Part of a small language model's weights.
Size: 26 layers, width 192, 3 heads of 64 (1 for keys and values), MLP 960 SwiGLU, vocabulary 512, 17.1M parameters.
MLP neurons of a small language model. Each row is named by its layer, matrix (gate and up: input weights) and neuron, and shows model dimensions 16-143. Each number is 128 + 32 x the weight over its row's rms, rounded and kept within 0 to 255. Numbers have three digits each. A neuron's up and down rows have the sign that makes its largest values positive.
Before each neuron's rows, "fires in" lists the words (lower case) most often at its 100 highest values on Wikipedia text that the model never trained on. A number after a token or word is its count.

fires in: "city" 30, "first" 13, "third" 9, "side" 6
L3.gate870:139147127103105104149158194134134155057146107125167165074124145073122082160103103147156155120131132127139102093139139225099081123076104170088142139102135069140155142132123146086110199114082099170136153136139143160161161158051104155129117096118134138138101169117112173115092158107190113109112115147170108161168137117146171123163132097207089169101142131160103124189031110114116118113159
L3.up870:183147148076128120159106106146123128114186114151135124170172153098174100145126088118159128085170121122093057061143193084077150096065109174092218107138123206071023116121161100128110116120111137108094109164160128129080166116147154131116184129150157097109140090121129070091100145165184130102137183098176193175143161121099150189145129169100119121109115136126129107155094141118165138130135

fires in: "basketball" 16, "the" 13, "based" 12, "film" 8, "night" 4, "richard" 4
L13.gate61:053054162130130118163138101142057118089142084130138135125122183118098123116099145135084149152135132165102100140101214150139172071078156137177085130092119112145124119104182147170145139136083077116116113122114095082131129165197104168110114125152136141121135101108159183142165093138169110073164074117115123149159187143109151135131137127132179137136131156184086192141111112057181130144145
L13.up61:134139120151164113147135120171157143133108211180128174091123092152129131085119118160164107140136123119122155130135124151171139189150128138223143126110150190161112168120130082127076133173184179175072085132087110132075147128121190103147130112090150119174156105128061090125119136120110164145168142149132145097167174139113108149117118095153108224135137143149117099137073112107167143143103

fires in: "of" 67, "with" 14, "between" 6
L14.gate142:151171081148099125154142082093159177083153091141178149075125145098136108124151177091116113185119158102145074108094054165039115111092096143135129132183107080140156055160055127140135095089069107094126158154095149130116090140162134133130127027120097176108073055047128092102156118133126124114152086149180164196121155113146132099098107166164083129115151135112134136169096114103163121093108
L14.up142:148129147176160104176101144122165144148092112080173130105115061156153107155157097110136155123167205148069075138125128138091135170198171111136140126140120102153151149208129164089107146129101180132100148158165164146147097091132153136084128120104071155165119099158160111150144122110141091140168168111123166111109118166094156060102152120141090101139139127145180148089108179155179138155148

fires in: "also" 28, "album" 16, "albums" 8, "along" 7, "allow" 6, "alone" 4
L9.gate270:116165075117138120109142110164155083088027119057103200123113145095108104149148136101157120101125173099137115075160199142096128205167060132177158186141131151089120125148160130125132142152149175051121077098111169157046149095112078098139159077126111161110103085067168169147102103086097123141115095138118161113085162118143156104126090136201098147113155114186178136122164170109108147155072
L9.up270:163167093092156083222069066052182147103149085157163138096109137151137158099095085169148155071132098122155107154127097123141097084119139094116123141105120175119117085166145105134124140128171086182164094129087128103169191173162129104152147112075094109117086118164067141174112089120157156087095115172113151156176122117088059115097121105121173117107136083142160066145092155115149112135147

fires in: "released" 20, "release" 14, "based" 10, "basketball" 8, "base" 6
L9.gate366:069087140164105130157147138150096150087112180189151119133146147145065094140152102087111156097148135156166093104150139081078118179105119108202127187093130158109149146114142146090148138138055112070144128101130124115130106097151129085106130095071151116128138143142179173218161130119183138052131073134107137145181098122166150121159105125150152178197164126171173134079131102185168186143102
L9.up366:122134109136160127074105120062106187145155145162141048075124115217167113083122115149086143102085142124146132155119123150131169179096088122172129133114125122093182163102153097116124100146146141112149161120161151126090122088156134115078112142065148076108148106127190112165119152190087109107141133084085184139118142140140139136095123113127164212131093141149157113177156114088124117119177

fires in: "of" 36, "to" 9, "attended" 6, "turned" 5, "leads" 4
L13.gate872:127146090134129134169118186148090184136112105124125132102165106213112153084136115165119089104081162115122087085153128056095184196123071156110096109096167037105144102133099157181148067091123103130140100128192145110127141117117140135128096089100149139138086146103113114102155087122166159106106155137147125140160080125125169140133150116131176174073202169128125130147154111080129150079097
L13.up872:071088085140119081089126175137158089141116121154119157119202084139106147174122106096170108146132164158127172126134178156199138177110109178097181143098100166145130119140131177099074157092094169167137133128130164174084087093157088130157145116137159091153134207098122064103111114130110102151141124156110115098111137115168168134155084138096151157135077107096125145095120069143133115121116

fires in: "january" 13, "born" 13, "august" 10, "april" 9, "june" 7, "july" 6
L20.gate278:135110086115123121159195167052029139121127179081125140144144133162109140067158160115192167127086138143097130126108166123127166152119106081171145168108152109131127090137139102146137171126128128073122099125058123105096139120163134119195145110121088103117107165146099082150178132092133107112087099114117154119153132096123050096121114154075114163110160111115214142140183127165119132108177
L20.up278:131066105130148114103162161130136150134087106150192123168102137163107084127131105125110154136136182149120174159155172140171156132120121092175118156130101120204094136096089119124162152142148113214070046116143158160080128167114166155144168148133194197081168159160173140041140129179144147118078121097117179104107141087085103123114165097114161146153138092117126209160152094102089155113165

fires in: "which" 50, "who" 21, "while" 9, "dillon" 4
L9.gate551:090072082081155153162088162105141157131086044149117098012112126126100079083058148186099123125128144155124139143129187126119094125146169088149139134190073089145154126133099122162092117135085069133101127147130114137131068121092108042185098128122152144191132136153135171161134085150152164135120165126179116130119171121156101134115116131069087096128150158106115109107078077102112123142092
L9.up551:122072092162074140076169204153117135111129111177103096084062088148105145162159107167084132098141171110072089148133170142125121138151096129108088147140121140105104159142134102183180150134147094080154056111171116143097136121141110098147116105117146136089104126092150152150084098148115109150136202123148126193094184179128131137115065137132072172137170105166138111128129143140154110137187

fires in: "career" 24, "born" 9, "marriage" 8, "married" 7, "retired" 4
L9.gate841:149175079114081171157135161137087120136136135118166111109131186064086033098132170140159183073126109081129069105089089112124117072123091087154151094127210168126127154115126097130114155154110116137124149043100127120135099153061102170187104091093124071103157169115149181161158120139174118132178099109150155091190132088171130097174139157122134150131157127122120106092135134094109149141131
L9.up841:061133078145086176128149119117082129103183067063159133133114130079140132126132186184130123146144107156123105131177159091107101109111136118126107116065126152065090130087171144145065107119150081180177114149115123090148148132099135181136091113053101184073111135168120092081183154153129147146127075126126124134176133105127191155148111152097114114144134114078120162182176127132121124161144

fires in: "of" 25, "authority" 8, "arts" 7, "actress" 5, "actor" 5, "art" 5
L9.gate250:104130078171091118113158142123154099121124117077166151204177142057187114132141142110095117122130148138129146100139127178151155086127114114186149148168094082149141057124094149131098101107108135131129096125074121072172125195128123126194134130142092110109149158137158080121132099093118152104118160135165122117092154130126110122125112139171105106138087122155159146099138129197106194095110
L9.up250:198080088154165135165188091115168166112190225162124125154134124161089120131184123111128142114197138100158150136146140151138099124134121146137131115169127082086157138188109181090067144055135130145140154061077113146170129137155103152165128100173106137186193067140120099174100108134158187094119110157211187136132092101177087145147138129116107178108154155151178151140121142124142098108076

fires in: "album" 15, "during" 14, "doubles" 8, "down" 8, "albums" 7
L9.gate292:133160118113124127103139119090158094131098100115129188122112128217148121182173095160175153144180132139166094101125126140136081148094100076148116190152142208110135108166100150144137155136144172122138163144149131126153138117132000138136125036129090117107172151131144143159092104153144108110148146143161120117134145162136151089135085149124129106108125070185169195087191114037114100126118
L9.up292:161116038069162120108086105105166070152114082172138111135106128148085130072114165159093091102131135134036116148136079080124095131157128125183154169169083101101107059178077142071160078105159151111149098205090123143117134084132157130079161119132136115148136124113103142142103103153133151196102086120121165084111148112103099140099162153130121118113132103144163087170115131129086089213067

fires in: "2009" 24, "1989" 12, "2019" 10, "1999" 4
L9.gate929:133168091157145137090150158071081080117141145095135137091123184171213119128140145094064108130131118130082084126057092110120136116082070190136145099153126140156134141113107232119123141127153101134102160097130177103132133168122178089141178108111099143173121118119096089090037140121123132106131104186160116148164098119123150109067145178158140154116130101105170099123149142165093168104098
L9.up929:160171146147104098063057102097120083182155092072145076170145109086099082141115087143171142061118103127112219106132147168098124123075102156122117160092147115205104166143106077156161077184082134096160172105136165116100134202128109112132087152128078153121088134133097120145087126132113104131191107180099140157127106159147161128093112152127140134142120103115169084160129112199104176098145

fires in: "of" 71, "throughout" 5, "in" 4
L13.gate865:153220046130074108111081165107134098096097097172136110117151149111147094145128152109094101071117098108153138135169096154143086121104187129140106179145152115194155128179090106155159146120081111140146128162095146106159060200071096154168089106148081091116121099085175098109144124114129194122157118131099137139153129153158156117144108146189096118169037205151100161089111138097096117115146
L13.up865:093150134176116105189190088155128140142120180138134163115067127207083123154093130048166107088167132148128135079171197166100154129115122124089096077120140152106147180169133120162165114097105128146136124110123076167153125120148126176097067132142176137140119110163159138131158106074199152123123069128129191119126112203124116112135181141125177138139139123139038090136152068113159161082139

fires in: "company" 24, "can" 16, "canada" 10, "canadian" 7, "companies" 5, "woman" 4
L5.gate887:149104109067078136078119128162153159104120114138131097099116121111165124050128243134117115097051129126128107082129120116137107134134100213096119150182107176070158171123120191160119135135091161161083127151107128116193138131096133156152148118133098130140136089138133141174181150106164148191119159092189124165147109089138156093071078115182110152135088096118122133143132047055142093120092
L5.up887:096107109103107121129156188136117126106098123095130144118154095116177169148166113154123127119131083159166157181094138171056144101116128131176140153123136049150149083141156114113062152142121169141112151175191125161114075184178101146125134083107095186128081189135130176147136144092124142118088084142091097121126109089115146145151095125122110164133131069111142138080142184177151109175163

fires in: "march" 20, "may" 13, "february" 9, "his" 5, "km" 4
L21.gate627:126209082150145153159113175066105126146091165174195164150194180110073082089116171166155138160117112106169125148154146140133122208136097142135172175105134117155175078129156135172115181143142137069201143082099116126085095126169148155100188118137131065150139136107120112113113131108114136111097122089153155166159153105095142058163049112119136173125161128124108114152099118163092117125097
L21.up627:104144095147149124136092204137097177118138124182130151143127081153129146185070094150077138127043164103134140082119110134131153140166130116156144112140166095077136143156120119144110140134165048113126167185127142121115206144088161105150150163066100132111109103113056117126079150122110097151134118094116087180147109165166081113137102145203137104117117175137054136106088128111165111112067

fires in: "april" 27, "march" 23, "july" 18, "june" 16, "january" 12
L5.gate518:139088160087103150102162112158137141116089083136164168106173185120151086102147167150152143117100165071163114145146136143144134097144091105229148127115158154105178088136142137139119158130114129162142145134082175088169113102115131104162134097085101129111099167122183191144153078156138160100180093093103103161125120127129133096146113154149137188122158160122123148129103153114073108059111
L5.up518:147114118119143133051195077166151129125138153152171078120180122073160068096179111152141124086145145066094096191126128160184111107127071069195129117067130140132156110124155099114149135126139112115121145136069164103140140130132139122088081130087106130140118132143139178083169134108088188150165113123108114156080158128127107124133162108168094196114147108071070126124098143104108112106118

fires in: "made" 23, "february" 21, "of" 10, "those" 8, "festival" 6, "wife" 6
L9.gate663:069160130145113131145173146086105156088068122132142150115170186142171102132072149077147171104081162124182148091117120132130166115168187096079155131142133140119126089116105194155127104138064103096055187146079122099167149150110113120168137111131084095062122105121123120122175131157074112061119081127118151156108138116165114091155105170145070139111094167118087091141119116121121117161124
L9.up663:094135157109109146123154073134068087170155129149120169138114083135164125166108116127112127076102091150122176128150168192106170054098108096102111082077139129150086098172157136095130106103136106127243114155104107170135155124143123098153066072114107078185105122198143143146137109121111116126133109149099089103141196142087107121123160109104093133180102124115157143150178116129085149178144

fires in: "april" 18, "october" 16, "december" 13, "january" 12, "august" 8, "march" 7
L21.gate622:109101163110077147154121145108106129062141134137153167084160104127121119120134142102129119122093200161143101143110150098122162167099140091176191130096123133163138085144097181135098145137131129114095083107133150101111159074126126141137119155111090147136076155048116162110085138150091086140112116080155157187107142118128103100152149132103137111100140145139172196130123113175167042077162
L21.up622:115076155149144143210141193121115127082098153111109165180134141143143118063099118184129092177063122098164149101109167155155148146102167096147114110116068096122120086126133144150107137104166149130149104180094172095191144115133126097126136138104129128089108150127115105061096146172081159146089167131133146137117148160078152112134097078171147170121153126102153142102142064117112152083105

fires in: "first" 71, "affairs" 5
L3.gate302:130102135183103108164104111175087110151125189102134069112179188080151165148087149188163109118104129096136115093190120164075112170186138069107077024155175108110158100128097115124144116123104117112156126170129140133150175196107071122126085133068117156174120141105179114138185143155134132094193142137137106096153136117107138141096124124181168115120132097148159144119090144109135181123110
L3.up302:098135062101101123090092141121144094135130111152188139146178160108198107157113112125124139125118126123082137142090166128176168092116159155156167135200127104073118094173115091116098101106073120165106114128206129179158139094142113162120075145108128168128123111146114160120138125127139000148136091172136141121169176143081152152122086089111129097141144164119116092081137164104125119071131

fires in: "goals" 19, "championship" 15, "field" 7, "committee" 6, "team" 5, "deal" 4
L13.gate107:114128163089092112098171132140136103076083137098155115080164173113105104097128168095159126125085118131145144046105119112068159167028178059076166144091126157155164130125135122220151213081138111172117178078152157135164153172128136110152109100089132088097130118113096109201131084180156174107130089106160146135124165116145080112150119131116134101111169148192129126152137182154132153118154
L13.up107:103077155160095137097110118150089147158113100098169086136132162050112091159068121145177120097089131123085180162173155098109114184135085096104115129137159162183129121117185130172116103168130169038195155070115138147164163127083134167155128133180100136151125055180096152099101092168115139122135155070139122097108154136122133134104164122126194165123150172117138147128170146120134195093089

fires in: "january" 17, "november" 11, "february" 10, "september" 10, "october" 9, "april" 9
L21.gate60:126100138093138153154126189146134138090184118125137098137181197110120109071095170138115119136062176141140143134103175071108126091134149067114125187099162121123107093087101163140095150118127120145120123103108144101178123150169168116131127136100069134134101085180139141169146077126123123096121085103085106136092119080163121100181121139120182153156168159123150147141108110135110157071118
L21.up60:181123104165116110121194051124111124152140131190073153097183195100077137109103133111098140134065044095122135148147091107166081135183110095107173173123155126148102127144141132128137172152148111172168078151069178072175115104171113107082121207117129187150129139153146131102154117153140127175168177081099108105113115096139109107130132101137136156142155085113112118124061142085096191115131

fires in: "of" 47, "based" 7, "congress" 4
L14.gate311:145182153109155078108122100069151096148155131125141119070088136166156150094114148133158126116099105064148143090159086100077166104195143113123113119160123114168158121106078142170138118095060114143081097209124131129127089156148108134144112091106128100137142158063169100145146097136123106184132139129151147186149131139162101054151102136176106124146121221116139105147150100156150121129185
L14.up311:058145062187170137151119156123182112130154109149067201120097086127164180120116147110160137101127132096135148136151153091151194163161075110132182153157136109141146123117084136135111124106135147089153132084154174107164140164111162155182121148138183122096151152148150143142172127109098180136125096163124118130119112118088171135094099194076106182152124128079084166119182072100173102069088

fires in: "state" 18, "single" 13, "european" 8, "first" 7, "singapore" 4
L14.gate30:140083132092063106088171127164119162133123132106137144144148170147119061109090124167162146129119127167097105118165092084137156122180159083146109117132144125145182156109097112106158120063110034139140125132073085153132116172153128164187191135156121089102145136183122132143096121127178133125120111129148066127067133090068106103149105113133138133114094104186163098140191127138187124039112
L14.up30:144181162155161109097113159123093119143170108083149140132155133185147140192070151123090218120110084141145085068157005157145122125143131124135156070107165140130098143154166145156146155116125214103096159114089138170159078126189098166140152124133145112161143136078132179108092130076104115169162108085114118102132160169120097140094107122140124094085156148144100080072083182110171107138155

fires in: "music" 18, "use" 14, "used" 13, "museum" 11, "russian" 5, "russia" 4
L5.gate244:111112113056084166092144130167147137093091061108163140090143171152152085081113120152125203169109106123158130108106165109107090131120066116110145148110156192093144071175092136138145105133129056144155158073144113101159087119129099098147093087111146132115143201118230101105131102163118165113116085085146138206130098111104191038124119116095128141104160130133128181148161121098176137095121
L5.up244:156127114117158156078141145203147120103144110140177116140130147178162124066129071161143142137171112124124151106068181123147052163125067091096161132094167138106119083125085076105175089164153107145175159121115107149110091122198159113095084136141133161116137161112176112096147152154105172109109144070132153192127097103121155083135136090126143113115109131139117180110177105102135086149135

fires in: "been" 18, "first" 10, "various" 8, "features" 7, "affairs" 5, "seasons" 5
L5.gate897:115097079101071086159098113145167146154137120124099099218141146121090145073085199100098087117110173089106113140135131144144150128135209046119117087088104113156090138117122155117218108107110139170153142143172165091154110120128112166110123120102098107148138093085155168151165069097148101146126135150136160137142157175128150188079141145160197133152161090167163179154088124067144114073109
L5.up897:099164111142145152159110102156147169100144147169074154171107189119193156142147133087153130119140145194087140104085067088173152108108152163197182099046109169153117109106074156140091147202152090093118124123131111109089191174139119137127085120113096163120151093103117194150123120120139117136191136143138103160154129137111131138101110099098089164130073103156152126092056146097125127154124

fires in: "river" 16, "university" 14, "committee" 10, "division" 8, "party" 5, "routeburn" 5
L13.gate282:122134126092209161123166097141136146144115074154180124106115139124100062103134157133148095149121144148138113119097120158145136135075108125179101189116096132114165069101150181122133181114090096099156151140128143167095148117092110134140122137162059082154155145117153098139109127157120159229150104150110172187181084139057115091139112096089063133140167131118160132091137203112104129148116
L13.up282:109163123166111112138082142137089108135160052184140138068181121109136143109044153095182089114128126098055137086140159145126174140156126111078170169176118121185080157099115108136130176112099206116147178063155137148148181155112131133123132072102135063191133150015108139082155128156165123175161134136099117105166110081109173095126105105168155078151129105146118173138145097126135134120134

fires in: "to" 14, "football" 13, "of" 12, "by" 10, "their" 9, "footballer" 8
L13.gate649:137182131166144127149117146150156106086148077144163138162156169095098093135179074176119124197109157133133076117131089198142088166132142078130170093082111155133136103155103140125129155165123100146123142130118117147156133141116049087176103047117168147161078099083151071146131114122155079129158127095115167139134130129198127086136149112150111060120138129142203094158107172111123133107111
L13.up649:141077096139140147124192144110093084162122109170169092098107089138198167089130125121092109106205084080149117074166157180132128173086150153117081065124087136106165059183062088129190090111108072158146127201080132159076112120118123147148070103104136158117151155119152157134145137046177162100153152133148181153135130144103098092112123135144102138131096095172081123131094067164116112125104

fires in: "first" 22, "third" 14, "length" 11, "north" 6
L18.gate721:123166113114105163104144118176164129145085146125235146122201190117079098156056141132166080153120129169154111106195146167099099081149088130108147104211103164114155126130114099167120133131133096178076133109098113140112121157082052161113094112087164162142104094159158133186153149153149164181105156116152118115117154125129138078155120087138120126172131122149115130144094145113096098094145
L18.up721:135143098110167132088140093170122146120097156103139134113128082105158150093184115117123126111070137106133101106123098131105146090099163187163109162151169103116063095140115122124069130145139175174139155131135071167078133122142129062139167099161162173131101112169148117113150150100102134031196137136141098126173101102140090131100135169151156113139193159046139117185145097150106128143119

fires in: "said" 18, "wrote" 17, "of" 14, "scores" 4
L20.gate364:109148130160121114089192158135112133091114165152117170109068145147121114093062138089159079143122156065185136107117137180086113123087185097109181089121149200122171110095145086102146161081076146170124079191106152102106096101158164063147137164119112147149152183097164127085153079168146104151181138109130197162160144107140124111123094080130040149126110129184144138156113147068143187160111
L20.up364:120083119116158145126147127093138155135125125148138102094139108092139111096130144136103090176112121111171062174137093185138148117109156054090088130120128089141107113130083163123083149124072182123150140160088089072133153100169140121136081056138117141158035171138108138111085136105110143146184079123088109135091094131145076147138161135124195116101106182119137146153136150159126127099179

fires in: "march" 13, "august" 13, "july" 10, "april" 9, "january" 8, "october" 6
L9.gate726:145177160099104132103150121084115166151082081113162128109141140155087088121117194133134154160098154128161146152121111084113094107093126080150137119165157107134152121121120134178147153113127093130121111139108099084168137095113144136150106072095127133143111098091187141158117119124145144012156098097170160158135099122139113131134164109110072114217164187130175152118099097095136118062167
L9.up726:139156127145154156099172094138119174175147097181130099137167132084080107118149136113155109132083128083147173171103070168156169093087141075126115116139133126127131149187146132142140142159118115141114103202089121065133129083132166129138112106094105158128107108082141120139166145108077150050162126118137120158129110139151110117154134102064073199158146122089151131110049093099132094086137

fires in: "company" 30, "composition" 8, "completed" 6, "companies" 5, "commission" 5
L5.gate327:141151107112088157102151097120162107168079100114139077133122196122105156114120157174135116127057126118130209174099015121103158148165166153108093110126186130119168132141159166107124183175150180156111086150124158092070167094098128141139163139184131084145130135083138078105148105158187119147104147106121150102127148098112124147121128108136108186137049135164057127118137175085107123139138
L5.up327:184096103093159119152183162131094096125185145067109169044164114134142170116104117142139159125142153068167125134118035141072131166150144139113082142073173096127140135152150144138103100146127071143169128134112088131168157084147088081145149169115069155120124164148118195137133125108096158094089083133092116161119119082126121108117110072100157159149183118114142188089123085110145144079101

fires in: "title" 16, "championship" 14, "doubles" 8, "stage" 6, "performance" 6, "championships" 5
L13.gate898:091094146142087116155119118132097135076153135090144187110123198130086159118087198105175108084130143089107101095139140133159097092114128139154170114182101106128123152138135141125128142086140061103112100120101158183096108073139181154172124110099136122151168107100209108139146066065109172090136093107158162112152151104123088070107106176153117129123112143203131111145132176105173161162081
L13.up898:148149179169146113175139154182168181173162096062144189104181147117140130083133193133201098103188106165129156196154103131166176129168135149135114118116085108217106152154213102151156137080144125105117186095160187100160132190108156135161102123141166164118100120126102097133115140146187128100154143141146093116083126138127171084104127173145137117125090119147125131173128182094154138093132

fires in: "which" 75
L5.gate172:136150140106148134138135146148190069133098171139117163169107128167137130142110130112073103135184099121149115144138134095127127109111116114177108152109113135059133068095112175138103102089138168038102157161159104171133143088192090135195148045104148136113070114171114139171043085127159156156121110109148167163116181151074132110158132176096119126094125143166144141134126144165142213133125
L5.up172:137131137144109175123113141097102146106105059127164164115113079142098148092148126180102104125101167160105087165105087128086104123127108134150175151144153111160138087134133123063207142175137114081055161091205123141071119112127112129134094144065159160129139094174117141131150080108130088124143070099110126098082086157089081153121181092112092099162147103156178099149071136086105139102123

fires in: "with" 54, "by" 31
L14.gate920:155139138109120148186168085132155141084133133110141135126127189118150090173118076158076170130185147143179119135135099162105162109180101160073157195143119132158146050125102120166176148075082077104165111118134127107163130099175172124143122108125129169173114132126166175208107101147124093082195082163116157144120102123106145168164084097130089096115139071172166076104176179080131167159113
L14.up920:135121128166132072113113140086095109155142161206175108120062151139121132106151116151158097119166103122130058175107149129114126201206089069117045163099162199181127111163135164087079117138076165116163121171184134160101082151158129132206152101123128140141140118140116124176117135099132135165138139165141128131109163166099157151064139129149111074101144114104180132107138136109091128155181

fires in: "of" 52, "additionally" 4
L14.gate236:100142143122176108195100108173113124159077147156110113086107121157124131081058116137148046120134112131126108134204127102084144122111052116124123108158155096105163150129076131147149160094143163115118137183121100155113127032163093154153104123156156118124158107146138153146193086164141118154148127118164142156136137154148136145146102084087072149144145176119110055112085161078113163178052
L14.up236:087120106144104131136118121138207162113124223112082176165142091132122121079134115115118128126160137072168211137113185141138089121146196092102091101125072118138138090149096151099091163184122165087171057147122117077139058098116122146080105114139153154117102112132128056098143116157090160093118078062071124064118139109178142115124126081095127164125185138113099141168154088153151082138155

fires in: "december" 32, "september" 28, "november" 19, "may" 6, "march" 6, "october" 4
L21.gate477:127132158150154179158154144138137158058152182133135197139129198167070094082083091138145143184091093162112169111136134139123168168117118093158149177146171133107169126155086176085164149099084118165109059166145094121067112062126129140153089136137071062112116072089107136089068094119088187191163089096130152110135159092136110091152071100101207155134104166113121175153120181104108120142125
L21.up477:129152154109136148113191182138161141120131066090107108169137118155103135175105113110115125148113117139143089064036160140151095139132075160169104092140131145090101095148060187103103106147173116146118118149185163155125151120106102134178139148109060143142157135130155143191097170092129047119143131141113161124059170133233120146123081105198120121141153189097129133113126155116127142077154

fires in: "american" 20, "gotha" 19, "african" 5, "uganda" 4, "rosa" 4
L21.gate939:176148157170093166155079155105131057104113144114074137100146125095096118157175101188166162096092177105137156069118151176102151115199063108103126112136128156114164160112157145133069198120148146149117153118104090116097124091108156078147119109181060096145141067148081158151153109121175120093096102109120162153091097090108168119166096127090145127121074127162163124104160130116112112132135
L21.up939:114148133176125135147125148144178116070078139117125159139158124105147134173163166107093102187154132142104140090107117138145101207166155146150090111099138139180123135160200097132054134101140117142185105118103114135109156126129104153128139135202134108159174086145118089126126055127133129107087133027167127118122122130109178152147192160088080129091069169189166138137101148135141161152109

fires in: "of" 33, "structure" 9, "century" 7, "turkey" 5
L9.gate956:120150134082100118126123089160139065146109066094092086132107118159139096067119187069144146130131151154123155103148153136134170137061174094124132137166110127084139114170124153175163147106119154070136145128120130152098099073123128123158124133133150113134192129104148172123160107131180110128151143101193140127173117095203120117167125111116098120095156140144112182193125122113157121139096
L9.up956:148179162180148107150160149154179008216109154148097106215103084102152106126130157115133159061154116105109156160146151178135165167142165147108116128151123107056134116157148133156122130101139192091151128150180158188085105101079137126137141136218137150145159122109121134127131118113141135140148165133137113113139120097173117148170104131162093116105138141112128168223164138108107121156076

fires in: "first" 72, "free" 8, "freedom" 6
L3.gate457:136074095158034129086173097177095114078118095103167122119162100127145154141117130140165126096090177129141099086156146185141120120215191079075142098081182101182141164129078135118143106129096112127187163115129150141147107145134141154160118097170126109106136118092189070152134133058135150088129058114129109152138115089151083152162153148166125144154097155117081099141144205135133150114111
L3.up457:182132119079078120133128155156141140096168112137150164173178190129158149113122040165135127138111164143080058092056161145119097069101100151102079154124143162152112091105170156150143134100085145163131118097100146124067159126117105086097182126102078181141111142048111118063161087143115106142113082142131131114136169175119102185082088131078145127118142143145112130122151121164126098116137

fires in: "on" 27, "open" 12, "marriage" 9, "opened" 8, "one" 7, "married" 7
L14.gate847:107167057160114145110117112101073156069148113184106140091144127148130110111168136142126117099092095118111111101098162079119145111160149119135110126122156136156182111093104153177092137112129131130139120128116174185137132107121127120146156097071124090164134108193185068115077088141170158113120124075174139145105111159125067143174138172140128106124174133154087167107135100108120130130134
L14.up847:153152149154164129073109164150160114110129072103183129144114144098083138115127150158193154166152152120140070125146175090101146180120137171089089138121148145052134114174137108143125069133134157146195112154103111117079149076125136163093107112067136145063107150153097077153175100084141183164155100175192124133079127135127090135112090203146147148160116112159155119129182140142093150113105

fires in: "championship" 15, "minister" 15, "music" 15, "award" 8, "championships" 5, "musical" 5
L14.gate839:143161072116168126118139111133114148122097148094139132130142187230094110079100149123201131133100137148168118091155143153110133123094137133091113110168123119162198156148196131205111132158134096133138130088136161147096117133073153163157144144120060110140166125134085124165136075117158121098130127069119132132097099089159155033193142146101068155121151083179096131155053143147139090111123
L14.up839:138115108109130118097116108221153099140167128078115112128100149075081148129156160137121119102117140147120162131165105098151067128136132087140133089145104140163111125139179112124170148148132151107165114100173190091170084134144178148185143214126131095109148163131130155139124110107118108095172129112108110066077093090075130114155184142094071135094089113138181122048111180152125101128094

fires in: "division" 23, "river" 17, "individual" 9, "delivery" 7, "order" 4
L5.gate473:102120094124144141134139125153126186154163077145092157089109167144132130175077153165070109081092145131148144197126127157201163126119088170142076163151120163099092173089093170134129056200063169123086116154158112101123056084090178137164087112108139118125153129164181143102129124151084133178112091104096084205139115174129144091099047137094138158129144121117158144121112095136163109121146
L5.up473:128157176107155145150163143149145111146140078223076126121161111074137137141150166062147098128100114120066116101123056090144114145114057125127132143190141118155078124121103166128120080112159099089083153077068151134097143099163072139164127127167160124114109130098139098074194167139111104186142086188148089191129117121127147114062195117146131081099135173128118146101060132105110145138176

fires in: "1989" 16, "2009" 10, "2019" 8, "1949" 6, "1969" 6, "order" 6
L3.gate940:136156106128152198142213070097078172112138141136184164103088151129086125115154162100060141175143054127188131139099186154116128123144115114150124086119132148092135135057160189148105134125151110111079060087171105085096104106199152118151157139148103125126165083096177119104123106128141115143091206194087123098111081113133166135123130187132106077165100055141158128060121127132131100121181
L3.up940:101130136169130115155130105121098058166153115110114116104140141167154115171162146129118096145110154085147135124022121136134136120139101173114097094120143139130124115157132092118166112187065185104158127184166172157209101150148130160167124124130173141145197141087164122181124091130091170119146062126135160151160158143129102084098118186134082092118112050107158114098169083157112146146137

fires in: "which" 32, "population" 17, "or" 5, "prince" 4
L5.gate950:148106169074142118124132175139176100125059121118149157088157122164132111126096155109083115106089104116129154145170136113156136099148185134223116117178085143126134087085096174120134188118152163181081104129111119131117137134157087150225082090163069110087134058165154155097112094121211137174155078134124204150101134111088084151128184151109103120140081115143133057177123148105061107109168
L5.up950:161139148080163104114096134130142171168156156125149132127128108159103126075101072117145164135161137097084118072197143149146105131155087156177129131149138117044101121145147097115125195067110142132097145119095091149134174108128142123209081183106126131180150130153127121118112122116186067106123134142169170177192176123077138131138161079107126180133166119146134134243077143137176175085136

fires in: "april" 22, "music" 10, "museum" 7, "micrurus" 7, "busch" 4
L5.gate718:134123136146127135079177129175144143088087093121126086089118183163157174096081142098131170175135112128137103208104170121172135142113099123165146139094133173098131122130158076171125143223174115135154060184153154095108127139131118099084088129105131144127121129102139082140132160162123174109104099196111071149122077160134145124149151153124076102183112111179167080137139120158135115088161
L5.up718:140068142085196148144146131130085130110164161125119192051136114159125137081065146082124107100121149085121153130141164125122074102186131083119068107103164089098123194069128111115054110090143076184078141127116133129124055123203128133135112141106153180142190113098170096116131138149113125122165155144167155103118185142130122104122168084141133148094104215140123094120173160136142086078126